config = dict(
    norm='layernorm',
    positions='rope',
    decay_shape='linear',
)
MLP neurons of a small language model. Each row is named by its layer, matrix (up: input weights) and neuron, and shows model dimensions 48-175. Each number is 200 + 30 x the weight over its row's rms, rounded and kept within 0 to 999.
After each neuron's rows, "fires after" lists the tokens most often just before its 100 highest values on Wikipedia text that the model never trained on.

L2.up630,169,249,191,188,154,157,216,136,242,200,191,208,212,202,190,198,173,221,213,217,205,139,161,196,177,235,255,177,242,209,192,252,160,205,150,212,248,176,255,203,209,180,183,166,180,207,176,184,180,198,213,220,176,207,233,214,179,239,259,160,185,225,155,176,188,204,187,186,275,216,196,193,224,159,240,223,192,219,226,190,206,201,235,114,173,182,192,221,236,229,193,210,196,204,217,193,234,228,243,178,191,157,243,156,199,175,174,188,194,219,199,203,200,206,216,196,189,212,155,210,188,147,209,195,215,268,215,150
fires after: " he", " count", " l", " ro", " Mar", " Count"

L13.up358,198,216,236,120,181,220,232,220,257,163,192,210,206,180,211,210,187,181,193,126,236,154,167,194,190,169,168,180,195,214,220,223,195,143,238,203,225,220,247,176,198,167,216,218,174,219,152,221,203,158,197,212,213,225,173,195,249,210,210,185,196,246,214,244,236,200,197,194,151,195,184,214,141,183,155,202,200,188,187,196,184,241,258,230,241,187,227,244,199,313,182,147,213,230,168,257,235,196,188,226,235,242,219,203,172,179,250,213,219,158,146,214,241,199,196,224,205,212,156,140,230,163,192,132,204,204,194,221
fires after: "\n", " S", " R", " h", "as"

L9.up380,150,163,234,238,245,245,190,148,160,242,178,114,185,162,186,190,210,196,184,222,142,188,193,207,191,223,157,245,194,213,183,219,270,169,226,221,249,184,177,230,269,217,170,195,191,163,264,195,147,190,228,206,178,221,162,220,174,248,250,214,224,216,179,174,207,173,200,236,175,168,159,179,179,189,172,237,215,193,128,209,197,225,185,180,176,218,208,220,170,219,160,157,199,204,207,174,223,197,209,209,171,185,172,218,175,230,217,243,212,258,154,227,216,209,152,163,206,174,210,198,160,234,237,221,225,165,212,221
fires after: " P", " p", " M", "m", " comp"

L7.up104,202,259,233,190,203,223,238,189,206,192,145,220,219,164,216,183,207,190,179,186,250,186,161,234,187,143,163,139,207,189,211,230,257,196,177,200,247,172,193,189,221,248,190,198,253,209,197,203,192,182,221,236,198,187,174,211,217,201,202,199,245,223,176,216,206,209,232,206,157,151,171,194,183,211,192,200,164,266,232,213,222,217,207,182,156,123,258,240,151,230,188,130,200,174,191,214,160,218,208,200,184,242,164,239,166,223,236,178,172,184,170,187,203,149,246,179,174,166,207,245,268,193,230,215,217,207,183,134
fires after: " re", " l", " w", " c", " L", " pl"

L7.up521,229,238,204,158,205,262,213,199,207,194,150,245,185,216,192,214,261,198,240,198,194,213,157,134,214,235,158,173,267,203,257,180,189,205,204,191,153,223,256,163,232,224,192,231,170,223,215,243,122,220,227,207,160,171,211,168,210,186,183,172,210,168,202,169,189,189,217,140,194,170,227,190,210,209,189,219,203,221,201,196,245,257,158,191,235,205,193,188,220,202,229,252,198,185,227,149,197,174,156,191,181,168,197,207,136,151,252,196,169,237,252,207,184,203,153,161,267,261,249,189,163,243,139,212,220,194,192,180
fires after: "-", ".", " per", "{", " ex"

L3.up373,200,210,174,209,273,167,210,257,187,222,146,211,243,247,251,213,167,204,197,264,194,185,201,227,226,203,186,180,171,213,175,203,196,214,189,187,196,163,200,206,219,174,214,225,180,230,142,223,157,261,205,147,225,183,192,190,97,187,165,147,243,227,202,245,190,221,252,223,201,243,171,184,217,166,170,181,219,182,203,205,181,160,191,191,129,170,208,239,150,281,220,180,228,204,222,141,237,210,186,199,201,193,178,179,231,206,158,163,247,210,203,220,121,190,235,164,168,235,188,209,198,217,131,170,199,188,213,192
fires after: " p", " C", " d", " r", " c", " sc"

L5.up382,223,201,191,195,238,188,159,181,220,205,192,179,203,225,222,155,198,179,147,250,227,153,198,216,295,284,204,199,239,180,220,217,199,172,200,243,191,203,235,153,196,171,183,219,219,178,211,180,206,211,224,203,180,167,208,221,216,205,195,217,202,182,220,175,221,184,199,184,209,213,211,170,215,213,171,193,168,254,171,151,224,151,170,216,200,184,177,266,174,248,220,200,202,178,162,171,217,275,210,232,150,197,196,207,205,145,230,220,187,224,191,244,188,180,172,227,177,197,180,167,184,179,203,129,223,160,196,212
fires after: "e", "a", " L", "ie", " C", "le"

L3.up245,241,176,185,165,185,244,191,156,186,170,172,132,190,215,248,190,148,183,228,218,187,215,190,207,169,222,116,253,204,210,237,237,239,190,189,260,223,226,172,196,184,198,191,171,173,154,200,200,169,205,231,216,210,147,198,244,184,206,220,207,193,265,187,182,232,139,219,238,194,224,195,204,246,207,169,227,218,185,183,131,236,151,215,177,218,152,189,232,162,172,225,261,196,184,224,141,162,223,185,208,168,222,236,221,205,161,153,222,223,215,154,173,206,181,205,184,191,201,220,200,229,201,184,162,165,183,199,217
fires after: " p", " P", " R", " I", " M"

L12.up51,223,113,195,166,187,207,127,212,185,247,204,157,218,191,194,262,231,172,223,249,222,219,185,258,204,208,171,177,233,177,255,175,196,151,228,238,209,202,202,186,248,241,199,215,223,154,180,254,176,216,150,210,169,210,157,229,177,189,191,196,202,190,201,180,148,174,237,192,165,227,159,182,216,229,231,152,199,149,190,178,177,204,140,234,162,207,209,196,168,189,143,195,164,149,179,175,205,218,249,214,175,219,154,214,148,252,200,200,180,201,231,284,192,249,195,189,211,185,191,195,203,247,220,207,192,192,205,155
fires after: "1", " P", " p", "=="

L3.up743,193,178,189,190,175,239,226,210,181,169,247,110,266,217,202,217,218,228,196,163,203,173,209,211,197,190,191,206,233,233,187,135,219,193,162,182,204,243,200,202,253,149,233,191,272,151,200,182,159,203,224,154,181,226,221,188,197,254,217,245,213,186,193,160,175,225,235,195,208,170,166,196,236,165,199,169,158,227,210,192,248,194,163,184,196,188,219,260,134,207,210,168,181,155,211,200,187,163,248,214,214,217,212,151,158,243,246,214,201,220,199,235,210,204,237,202,205,153,183,159,180,145,237,156,242,192,221,191
fires after: " S", " C", " P", " T", "u", "ra"

L3.up652,201,172,266,178,223,203,147,241,224,197,245,206,184,157,216,192,195,247,170,175,169,200,207,153,198,173,188,225,245,180,230,216,172,206,224,197,162,178,247,215,165,127,160,225,213,181,204,232,181,176,234,222,237,233,206,197,175,189,194,219,194,216,223,225,224,218,200,212,188,196,173,195,208,189,186,232,191,169,136,223,192,235,187,188,172,159,169,178,210,218,169,213,196,168,222,249,231,204,187,212,253,231,187,183,246,172,214,235,186,164,223,216,144,197,212,189,203,138,185,189,161,165,255,212,211,222,182,159
fires after: " W", "oc", "u", " Soc", "ov", "W"

L5.up595,209,214,251,170,202,145,203,233,223,210,184,226,271,202,185,177,207,201,212,260,202,192,178,208,218,176,139,194,219,202,186,195,225,192,223,213,141,172,183,176,146,210,191,206,174,221,228,212,201,227,163,207,115,179,211,219,190,223,156,212,202,220,175,193,232,156,162,219,195,216,224,177,169,152,145,203,166,250,172,156,139,166,214,192,204,191,185,196,243,251,221,233,174,183,252,219,171,268,171,204,234,277,196,183,196,221,217,196,211,160,143,215,209,198,209,114,160,197,257,204,193,180,208,198,179,227,214,206
fires after: " v", " Gr", "R", " R", " r", " p"

L2.up474,231,163,210,181,169,232,259,173,195,215,192,168,167,161,185,166,186,194,230,237,205,194,193,248,197,171,240,213,211,234,194,183,167,185,225,137,179,164,161,182,202,136,252,229,211,233,217,169,209,225,97,181,163,203,197,260,199,148,191,180,198,194,229,209,179,240,183,228,180,231,174,173,140,180,199,227,218,192,175,218,227,214,191,175,174,186,219,176,183,228,216,206,208,212,180,152,188,189,207,218,196,181,234,201,250,211,213,206,175,241,175,187,238,202,165,256,217,212,203,231,174,215,145,185,140,173,234,171
fires after: " f", " t", " F", " d"

L3.up2,234,198,207,197,227,234,242,233,197,200,192,191,189,222,246,255,259,192,213,181,185,215,210,204,176,230,193,165,270,225,211,204,151,210,185,176,191,165,197,207,211,179,222,167,215,214,190,114,231,231,144,206,235,187,171,283,161,194,204,241,181,167,207,246,152,164,188,234,213,230,222,222,236,152,208,189,232,215,167,158,185,191,228,199,237,231,200,216,200,236,171,253,137,195,239,179,204,187,180,236,225,197,198,191,229,231,205,185,170,205,195,196,253,237,226,183,197,192,208,262,140,206,230,124,159,168,187,174
fires after: " f", " b", " B", " G", " j", " F"

L5.up181,211,198,206,234,206,159,181,215,194,223,148,189,221,165,207,200,241,229,219,213,168,223,201,166,216,158,256,199,239,208,180,185,195,165,209,180,208,201,126,196,220,180,212,211,247,216,247,181,145,248,173,218,235,177,170,155,216,157,192,194,155,210,217,197,226,182,179,200,196,249,253,175,230,176,159,251,201,235,153,183,181,155,215,229,225,176,221,201,215,194,210,224,191,212,150,179,237,239,193,188,140,325,162,204,241,208,170,172,141,216,213,208,168,186,185,227,196,205,245,212,174,184,174,199,184,205,216,195
fires after: " W", " t", " se", " w", "W", "e"

L2.up666,224,189,247,230,173,212,202,262,224,194,105,189,245,194,202,194,265,216,179,265,157,226,202,194,238,224,180,173,209,197,211,188,170,180,230,177,172,206,275,178,180,220,158,237,236,207,179,190,211,206,132,163,247,232,217,247,166,207,219,174,195,182,202,249,206,244,144,177,154,211,165,213,133,184,207,272,240,167,167,230,165,213,159,232,143,182,204,204,167,232,210,200,174,166,234,189,231,202,223,217,161,201,215,212,211,217,218,213,220,225,138,234,174,184,189,222,165,147,182,214,228,194,163,212,223,175,221,154
fires after: " St", " D", "St", " Sc", " Cl"

L8.up570,171,169,198,229,167,177,218,190,183,173,176,201,222,191,220,191,225,142,241,145,228,172,190,220,205,214,169,218,283,236,176,225,186,186,191,192,222,234,192,159,302,217,190,216,196,186,205,188,197,181,195,225,150,197,182,248,187,178,216,184,191,240,178,146,170,190,213,189,186,192,190,184,188,192,240,211,159,170,184,125,237,177,236,201,192,205,127,207,239,200,232,220,165,189,220,185,238,238,197,172,172,188,194,235,175,239,205,197,204,233,229,190,158,177,220,184,243,213,203,217,161,243,152,183,216,170,175,135
fires after: ".", " \"", " with", " be", "-", " to"

L2.up473,200,214,193,181,211,224,254,210,168,170,177,253,182,172,247,247,153,193,184,276,209,194,226,231,213,214,175,209,228,228,161,150,190,150,217,209,164,171,167,204,179,184,196,191,162,158,172,194,235,266,170,169,192,211,183,247,208,173,223,206,201,158,212,199,171,180,229,248,210,196,244,149,175,166,213,201,214,184,167,102,205,228,191,242,190,214,171,193,197,220,195,189,187,219,165,204,171,204,190,183,183,182,185,200,260,236,210,134,171,199,158,213,213,155,179,205,203,199,202,203,233,210,185,177,208,213,249,207
fires after: " D", " C", " A", "st", " F", " f"

L7.up479,196,136,244,160,187,186,195,235,191,217,229,187,178,203,239,118,196,215,204,175,236,209,223,199,178,192,232,162,200,194,206,191,198,295,166,152,205,178,204,219,174,189,161,217,180,187,232,135,220,178,215,231,192,190,225,214,206,238,147,239,166,221,248,204,145,229,229,195,152,157,198,154,174,188,194,266,245,183,249,190,218,176,225,197,228,180,223,228,201,206,180,166,177,177,221,181,243,226,163,150,163,178,205,174,175,205,245,197,220,178,232,196,209,230,187,170,226,192,173,182,208,230,226,182,199,209,205,193
fires after: " Mar", "as", "u", "ar", "s", " Par"

L9.up182,188,205,184,165,168,181,214,197,225,205,210,255,237,139,194,207,222,210,217,156,225,190,190,223,256,148,198,191,214,189,188,235,160,194,150,243,184,165,207,200,232,195,168,200,203,162,226,135,240,199,245,220,162,199,227,193,160,167,196,182,181,213,239,186,166,195,219,123,233,165,170,204,264,191,155,182,173,263,209,248,188,245,153,231,145,238,219,223,204,181,202,156,169,221,203,228,177,217,225,176,157,184,187,250,185,160,206,170,224,212,202,165,209,142,196,164,208,193,256,190,189,189,261,228,244,219,151,169
fires after: " l", "re", " re", " there", " Re", " un"

L13.up603,205,164,224,227,155,206,155,217,235,201,192,210,219,224,168,210,198,172,216,146,197,241,189,197,195,209,211,213,162,176,152,202,224,225,300,265,225,170,202,188,176,137,220,192,160,212,205,189,185,204,209,185,184,182,199,179,192,201,168,204,194,208,188,218,222,268,210,196,191,183,156,248,176,196,222,187,239,223,165,236,210,197,210,283,199,201,225,178,214,272,123,184,205,201,209,204,256,168,209,188,216,235,237,174,173,135,191,248,221,215,177,196,180,162,188,222,184,216,166,165,159,229,170,232,196,191,164,149
fires after: " ", " (", "on", " The", " the"

L11.up540,185,179,187,168,228,186,251,200,181,217,190,237,199,214,236,216,200,137,205,167,222,195,142,208,172,164,217,202,220,172,209,245,230,201,186,209,202,188,222,188,130,226,149,229,230,248,209,250,196,160,164,230,213,200,228,209,234,240,222,212,237,191,219,241,182,129,156,269,151,246,216,221,174,173,195,218,179,215,164,193,214,167,252,179,169,193,200,184,218,206,242,168,166,187,194,217,216,250,211,155,223,206,187,240,186,231,247,171,182,206,208,251,189,251,162,222,211,200,228,189,229,197,182,202,189,205,222,177
fires after: "\n", " inv", " rece", " the"

L2.up221,186,228,156,213,206,186,196,201,246,170,191,170,207,220,221,196,166,231,204,178,239,187,202,166,264,195,166,196,211,181,183,255,240,212,183,168,231,206,213,231,230,241,191,176,202,185,219,169,236,168,182,167,189,191,182,234,224,190,157,210,198,227,182,124,226,205,270,233,202,207,232,150,185,165,264,205,236,245,181,180,177,195,170,200,169,196,201,198,198,217,183,198,237,242,198,202,180,159,183,217,196,203,177,219,188,118,193,234,192,229,156,192,151,176,161,203,139,166,238,252,228,216,188,192,224,162,227,213
fires after: " P", " E", " p", " N", " U", "he"

L2.up235,174,166,216,226,177,228,219,183,199,206,173,156,162,203,228,253,225,227,162,247,185,274,183,219,211,157,173,180,227,221,224,203,156,197,211,219,205,143,198,234,207,177,169,177,221,214,273,141,185,248,164,167,219,235,196,192,200,192,209,169,157,187,152,262,190,273,234,197,157,188,180,180,192,216,221,260,221,168,230,208,222,178,163,215,178,223,127,193,202,204,192,168,183,141,202,189,201,212,168,150,230,263,227,177,163,250,185,242,198,242,229,200,187,223,209,240,201,209,147,185,208,225,163,201,183,192,235,213
fires after: " St", " K", " D", "ow", " B"

L8.up537,205,209,159,226,178,180,191,195,199,194,207,276,170,185,199,170,200,203,234,206,295,184,213,202,166,143,174,162,231,252,264,178,187,170,242,215,228,176,215,205,221,213,151,211,167,211,251,251,198,194,222,218,210,188,213,181,185,268,229,166,233,228,217,192,183,199,243,143,187,207,207,213,186,196,141,217,160,220,199,180,226,210,226,168,169,194,219,195,270,199,210,137,218,192,206,231,183,213,186,189,173,155,246,239,185,201,168,189,212,171,183,186,217,225,182,207,210,180,302,250,235,234,194,183,162,151,167,165
fires after: " L", " l", " re", " le", "L"

L7.up127,169,236,254,181,232,216,212,178,235,153,163,180,198,167,223,176,226,166,242,174,172,157,208,202,231,214,201,233,243,207,215,184,254,190,194,234,195,206,255,194,231,156,161,231,207,210,224,205,210,170,174,223,209,159,264,228,183,195,214,178,154,155,220,161,162,244,220,182,201,211,183,222,149,153,223,193,183,184,191,233,188,150,185,217,177,198,213,178,217,157,157,192,156,185,136,188,220,155,198,247,188,185,203,217,200,176,180,252,163,212,208,226,224,187,201,211,204,160,162,236,206,176,217,181,190,217,226,152
fires after: "\n", " var", " sm"

L11.up490,226,155,212,180,197,202,186,188,214,210,196,173,192,179,186,201,206,258,166,169,236,195,170,182,172,215,176,212,204,207,204,266,175,239,170,230,215,271,196,200,149,165,166,177,217,206,190,221,146,151,253,189,182,233,242,165,212,188,257,140,253,241,180,208,193,185,163,186,217,219,215,217,204,192,172,201,174,207,197,227,255,184,198,223,206,160,203,145,210,182,202,173,195,204,171,242,188,188,180,226,281,218,211,243,179,234,267,191,210,193,206,234,170,151,170,238,216,199,191,168,206,195,147,171,175,191,198,244
fires after: "\n"

L3.up311,202,238,152,189,220,210,183,210,266,225,185,215,205,296,255,226,152,229,156,180,185,215,215,248,186,203,192,194,202,189,193,217,259,184,194,204,176,173,222,203,162,174,225,201,216,191,137,231,214,180,197,246,210,192,187,176,174,231,191,153,229,171,194,179,188,201,217,193,144,180,187,147,212,166,217,217,219,185,192,222,150,210,194,180,201,165,238,289,213,169,201,187,259,135,157,173,174,216,150,229,164,231,241,219,213,222,228,167,198,222,175,182,224,219,237,203,199,179,205,258,159,195,171,217,207,203,215,192
fires after: " R", " N", "ri", "ore", "ad", " r"

L2.up663,180,198,154,171,197,213,213,218,189,207,162,197,225,162,192,231,141,191,176,224,197,165,202,189,288,197,168,209,183,249,196,227,180,163,196,140,191,215,174,236,173,208,168,196,170,210,202,245,221,196,213,196,164,179,221,203,181,224,230,181,210,221,200,197,194,138,237,239,255,200,242,208,268,191,215,137,174,152,197,163,161,221,183,193,206,230,184,178,215,213,210,194,172,227,215,209,198,182,257,193,205,226,190,205,267,203,219,201,144,240,227,189,209,235,212,198,136,197,236,219,217,215,223,199,215,211,142,172
fires after: " A", " K", " O", "A", " U", " D"

L5.up322,219,233,206,181,198,203,180,217,201,219,196,159,224,210,146,195,223,209,242,175,204,225,216,192,224,149,236,224,277,213,190,176,251,133,162,177,182,154,233,184,207,158,211,255,202,198,214,200,215,183,211,225,202,161,170,212,264,207,204,200,173,181,188,198,187,130,187,239,221,249,208,176,214,167,184,209,211,160,166,208,192,199,246,267,218,191,190,205,241,231,188,127,149,145,176,204,220,219,178,195,206,172,149,228,197,237,216,210,168,223,218,244,169,162,264,195,239,210,130,172,188,168,190,170,165,199,191,220
fires after: "qu", " t", " W", "v", "ver"

L14.up376,199,159,195,169,192,212,158,211,192,181,210,169,216,195,217,221,122,209,218,213,154,246,193,213,218,228,203,183,153,192,196,204,220,162,192,308,224,219,209,214,243,205,275,133,226,182,188,197,207,260,177,161,178,184,151,184,187,187,184,166,189,229,222,164,248,252,184,208,184,147,145,203,250,213,168,177,222,230,195,196,211,199,233,164,121,196,273,199,185,235,199,172,180,209,157,200,229,204,189,215,191,229,178,187,176,235,192,181,209,196,254,209,229,186,239,187,224,203,173,187,158,188,162,204,251,197,153,209
fires after: " ", " (", "–"

L8.up733,180,144,230,178,192,231,212,171,194,188,186,213,244,161,254,175,233,186,177,159,164,199,153,207,229,157,116,131,198,265,142,160,140,165,161,208,227,216,162,223,210,202,218,211,218,165,204,232,191,198,236,156,156,233,204,195,222,266,209,202,208,193,189,257,188,184,201,179,210,224,231,248,205,169,216,186,232,220,143,203,264,166,190,222,227,171,157,231,189,206,216,166,145,195,191,175,203,198,176,160,214,235,201,227,235,217,211,153,167,200,205,196,203,244,215,208,186,178,209,245,168,178,262,164,178,209,234,218
fires after: " B", " R", "ra", " b", " M"

L3.up277,167,184,206,150,218,164,142,253,230,214,180,170,220,166,239,286,237,167,237,168,235,188,198,182,174,211,183,256,207,196,206,219,282,185,276,218,190,201,216,205,132,180,182,185,173,199,171,181,242,185,175,194,213,187,244,205,192,207,207,190,198,174,201,204,220,169,171,231,213,249,212,203,215,194,232,197,196,179,176,208,185,199,200,212,174,194,187,220,214,189,178,236,206,190,177,215,183,252,220,265,241,180,226,246,228,245,132,248,170,219,188,205,231,212,150,158,216,197,181,232,181,210,159,187,212,172,245,246
fires after: "\n", " J", " N"

L7.up122,209,201,222,183,223,187,162,214,198,154,207,156,179,226,196,248,167,215,200,159,205,146,210,213,190,239,212,233,194,201,190,285,226,253,208,178,213,172,247,151,152,177,184,194,187,203,249,206,157,140,214,157,217,247,180,139,220,187,190,189,244,182,212,136,210,204,214,218,230,238,197,212,216,200,175,214,203,223,236,203,240,206,135,227,209,234,224,141,165,187,203,192,236,179,233,185,202,141,224,262,175,213,227,169,184,184,179,214,178,215,205,225,174,188,163,219,224,195,208,168,206,174,186,248,153,190,174,241
fires after: "\n", " O", "le", "ort", " L", " C"

L3.up286,196,164,172,228,224,205,173,200,229,167,190,121,245,220,207,237,226,210,219,201,192,208,185,190,233,198,223,193,210,135,239,199,230,176,217,203,213,268,191,281,196,163,167,224,213,202,229,199,165,187,209,215,182,198,178,136,198,204,200,179,250,219,193,197,205,186,276,236,178,201,164,174,253,176,222,210,212,198,157,204,158,199,180,182,199,163,186,208,146,201,216,182,241,194,153,192,192,191,184,197,182,194,220,133,148,162,195,263,217,198,250,185,182,222,195,161,185,123,250,187,184,196,242,271,238,186,237,215
fires after: " N", " P", " ("

L2.up650,204,187,228,216,187,203,162,190,188,196,161,180,183,207,212,199,200,218,213,206,166,183,209,191,175,179,222,200,178,203,177,118,160,221,236,196,177,215,234,217,152,190,198,244,240,242,198,201,211,220,185,180,191,218,243,212,201,223,158,251,163,210,232,205,215,215,149,187,198,212,201,224,177,198,214,194,162,176,150,192,202,211,247,223,144,177,281,200,267,218,208,218,209,115,177,211,236,240,230,190,289,174,270,199,257,155,132,187,234,196,300,197,201,137,211,204,207,215,155,228,184,233,207,220,207,179,187,215
fires after: "u", "ig", " polit", "ov", "ri"

L5.up432,182,193,224,226,189,242,221,209,224,215,149,201,234,227,201,181,233,245,240,191,253,152,214,181,172,230,252,233,276,236,203,177,243,220,255,230,198,166,208,211,215,180,186,171,201,181,204,193,225,131,213,218,231,176,251,238,175,201,169,230,226,177,202,179,179,208,204,186,204,214,197,242,250,198,221,195,166,205,150,134,189,178,204,241,220,170,217,205,205,196,192,201,200,240,165,226,250,206,199,228,217,153,197,190,217,154,165,169,179,232,195,125,219,190,168,145,159,211,143,172,174,233,201,162,199,199,217,174
fires after: " J", " app", " University", "oin", " M", " j"

L5.up335,225,192,196,151,248,208,156,212,170,175,198,208,200,157,180,235,185,171,278,164,180,112,192,184,192,198,165,154,203,280,150,210,217,196,169,187,215,251,200,231,217,203,143,225,194,177,226,208,209,181,219,291,206,194,195,190,251,208,216,221,204,201,148,202,215,177,211,223,212,202,255,204,219,185,185,199,167,206,204,210,220,229,235,178,177,200,270,212,215,151,193,130,228,216,193,220,185,213,231,218,200,158,233,215,218,173,156,209,203,187,191,196,202,228,209,193,194,238,214,213,227,247,198,194,198,184,242,212
fires after: " re", " le", " m", " Le", " E", " No"

L9.up666,190,210,183,149,214,208,177,257,170,216,186,198,155,200,218,232,167,176,232,179,209,166,260,190,235,202,204,255,235,178,233,187,221,275,203,206,228,224,255,225,234,216,179,194,229,197,199,227,216,144,190,196,248,178,226,195,212,226,183,145,211,161,186,193,199,204,210,204,156,184,156,209,183,197,197,215,235,188,161,194,199,208,188,240,172,110,159,202,170,205,243,263,240,222,141,206,222,203,179,216,165,211,249,243,194,206,173,167,202,182,206,195,159,208,189,172,186,198,245,129,162,204,191,193,259,150,226,202
fires after: "\n", " S", " n", " and", ",", " N"

L2.up105,222,204,167,217,175,174,214,152,190,207,195,133,203,197,212,191,195,215,197,194,162,135,161,210,200,241,158,230,180,209,204,231,242,247,152,201,218,196,240,181,239,193,174,201,253,211,249,186,199,216,224,161,174,187,204,243,207,176,188,220,201,225,228,128,191,200,192,200,228,178,125,178,232,182,175,278,185,213,230,207,259,207,212,181,172,199,190,139,197,178,142,194,201,188,213,185,134,137,211,205,224,241,159,186,254,193,229,233,162,231,149,186,189,245,149,133,219,236,135,217,185,182,237,175,178,250,232,193
fires after: " M", "M", "A", " P", " A", " f"

L3.up759,151,139,163,170,200,200,199,222,197,237,163,170,203,170,215,188,225,242,187,128,208,196,214,198,218,159,147,202,208,124,147,123,254,150,238,202,223,177,223,200,178,222,193,215,210,231,222,215,185,230,180,198,174,206,299,211,196,192,185,215,247,220,155,194,250,186,183,189,213,232,262,205,170,190,181,176,235,177,183,213,236,185,216,173,230,198,114,225,206,208,176,231,208,201,187,196,187,194,177,238,256,232,254,195,188,246,181,166,191,223,216,230,239,168,245,193,177,210,218,224,206,165,230,158,199,218,210,193
fires after: " B", " R", " De", "R", " re"

L7.up98,173,255,220,211,224,224,243,193,230,209,226,205,222,217,196,212,155,211,149,217,229,175,232,208,163,182,222,217,167,239,195,169,216,206,218,171,158,217,167,184,195,181,137,177,215,238,159,258,171,242,252,150,192,190,212,189,264,214,169,214,201,190,206,176,205,198,206,243,116,229,146,233,249,203,207,215,219,218,219,242,169,141,180,183,172,215,195,225,129,219,172,225,246,215,219,165,181,163,208,161,198,215,225,202,202,231,162,130,204,217,231,176,191,176,248,189,215,189,202,244,187,217,192,198,224,223,174,202
fires after: "um", " as", " C", "ec", " c", " in"

L14.up187,233,158,163,210,187,231,205,200,242,213,204,135,150,205,193,151,256,188,194,166,271,200,193,246,202,172,168,208,155,252,223,192,210,217,232,211,226,223,190,167,215,213,187,200,187,232,220,200,158,174,165,153,211,176,235,201,240,237,172,236,202,161,186,262,226,178,185,180,147,175,201,217,242,240,174,192,209,178,191,215,233,179,137,205,173,200,122,201,176,250,198,184,185,186,170,174,197,180,194,160,219,194,205,262,236,179,209,199,204,224,213,163,248,205,181,174,158,199,245,139,161,222,227,212,193,212,128,203
fires after: " (", ",", " |", " resp", " S"

L12.up9,215,191,197,203,206,207,170,191,192,226,188,160,227,189,195,240,138,254,213,216,263,171,196,212,240,198,161,150,205,188,208,171,224,174,245,174,180,212,196,186,204,148,225,240,227,223,169,208,240,240,177,206,206,198,200,146,160,227,250,191,215,174,215,220,227,199,228,269,180,183,224,201,229,217,156,181,194,152,192,244,236,174,139,166,163,171,234,257,196,222,161,172,182,197,181,182,224,230,158,222,175,223,195,171,142,231,128,268,201,176,215,181,217,174,249,241,211,164,181,192,210,176,234,231,197,197,173,153
fires after: "-", "\n", " P", "le", " Le", "ck"

L5.up586,134,224,212,226,189,243,224,228,248,193,205,155,194,165,224,247,174,215,205,244,215,186,215,167,163,211,215,217,208,214,237,226,232,191,229,182,240,217,166,135,215,196,171,167,154,163,142,186,210,226,191,249,226,257,192,169,210,169,240,175,217,205,223,192,193,168,220,256,185,240,241,180,171,196,177,204,235,205,221,210,160,198,166,161,167,194,144,195,222,205,188,233,229,183,231,174,176,247,160,250,243,244,254,218,156,228,255,257,242,193,230,257,252,210,150,95,180,203,212,180,177,203,177,179,203,226,201,177
fires after: " n", " N", " with", " out", " r", " Gre"

L5.up714,203,201,243,224,210,192,218,170,185,178,204,230,191,233,258,195,153,233,154,205,198,207,196,190,174,169,201,184,186,216,277,204,275,177,231,193,210,203,214,204,172,186,198,189,208,221,162,222,181,211,203,177,222,214,205,177,216,176,147,202,219,223,190,219,228,221,233,179,195,210,189,203,225,162,220,179,130,176,186,180,158,191,236,181,215,231,165,233,242,191,270,209,206,179,184,150,199,250,130,250,216,204,219,195,220,231,201,213,175,122,180,149,192,188,196,185,169,197,158,217,110,152,200,256,234,213,181,154
fires after: "for", " r", " fin", " k", " N", "en"

L5.up23,164,211,163,134,173,209,168,217,163,231,152,165,178,166,197,230,111,189,207,195,176,180,213,195,201,207,209,224,176,202,165,235,227,197,255,243,198,209,222,214,190,208,202,230,157,167,223,178,183,185,205,208,171,210,166,193,160,183,210,159,319,159,226,166,136,144,155,259,265,233,188,198,193,163,203,210,187,192,210,174,192,247,197,205,192,209,265,177,221,212,153,224,205,212,178,237,223,161,223,172,184,199,199,204,215,167,204,236,171,170,188,200,208,210,164,219,232,212,198,207,205,228,211,199,173,180,236,181
fires after: " T", " I", "ot", "ad", " J"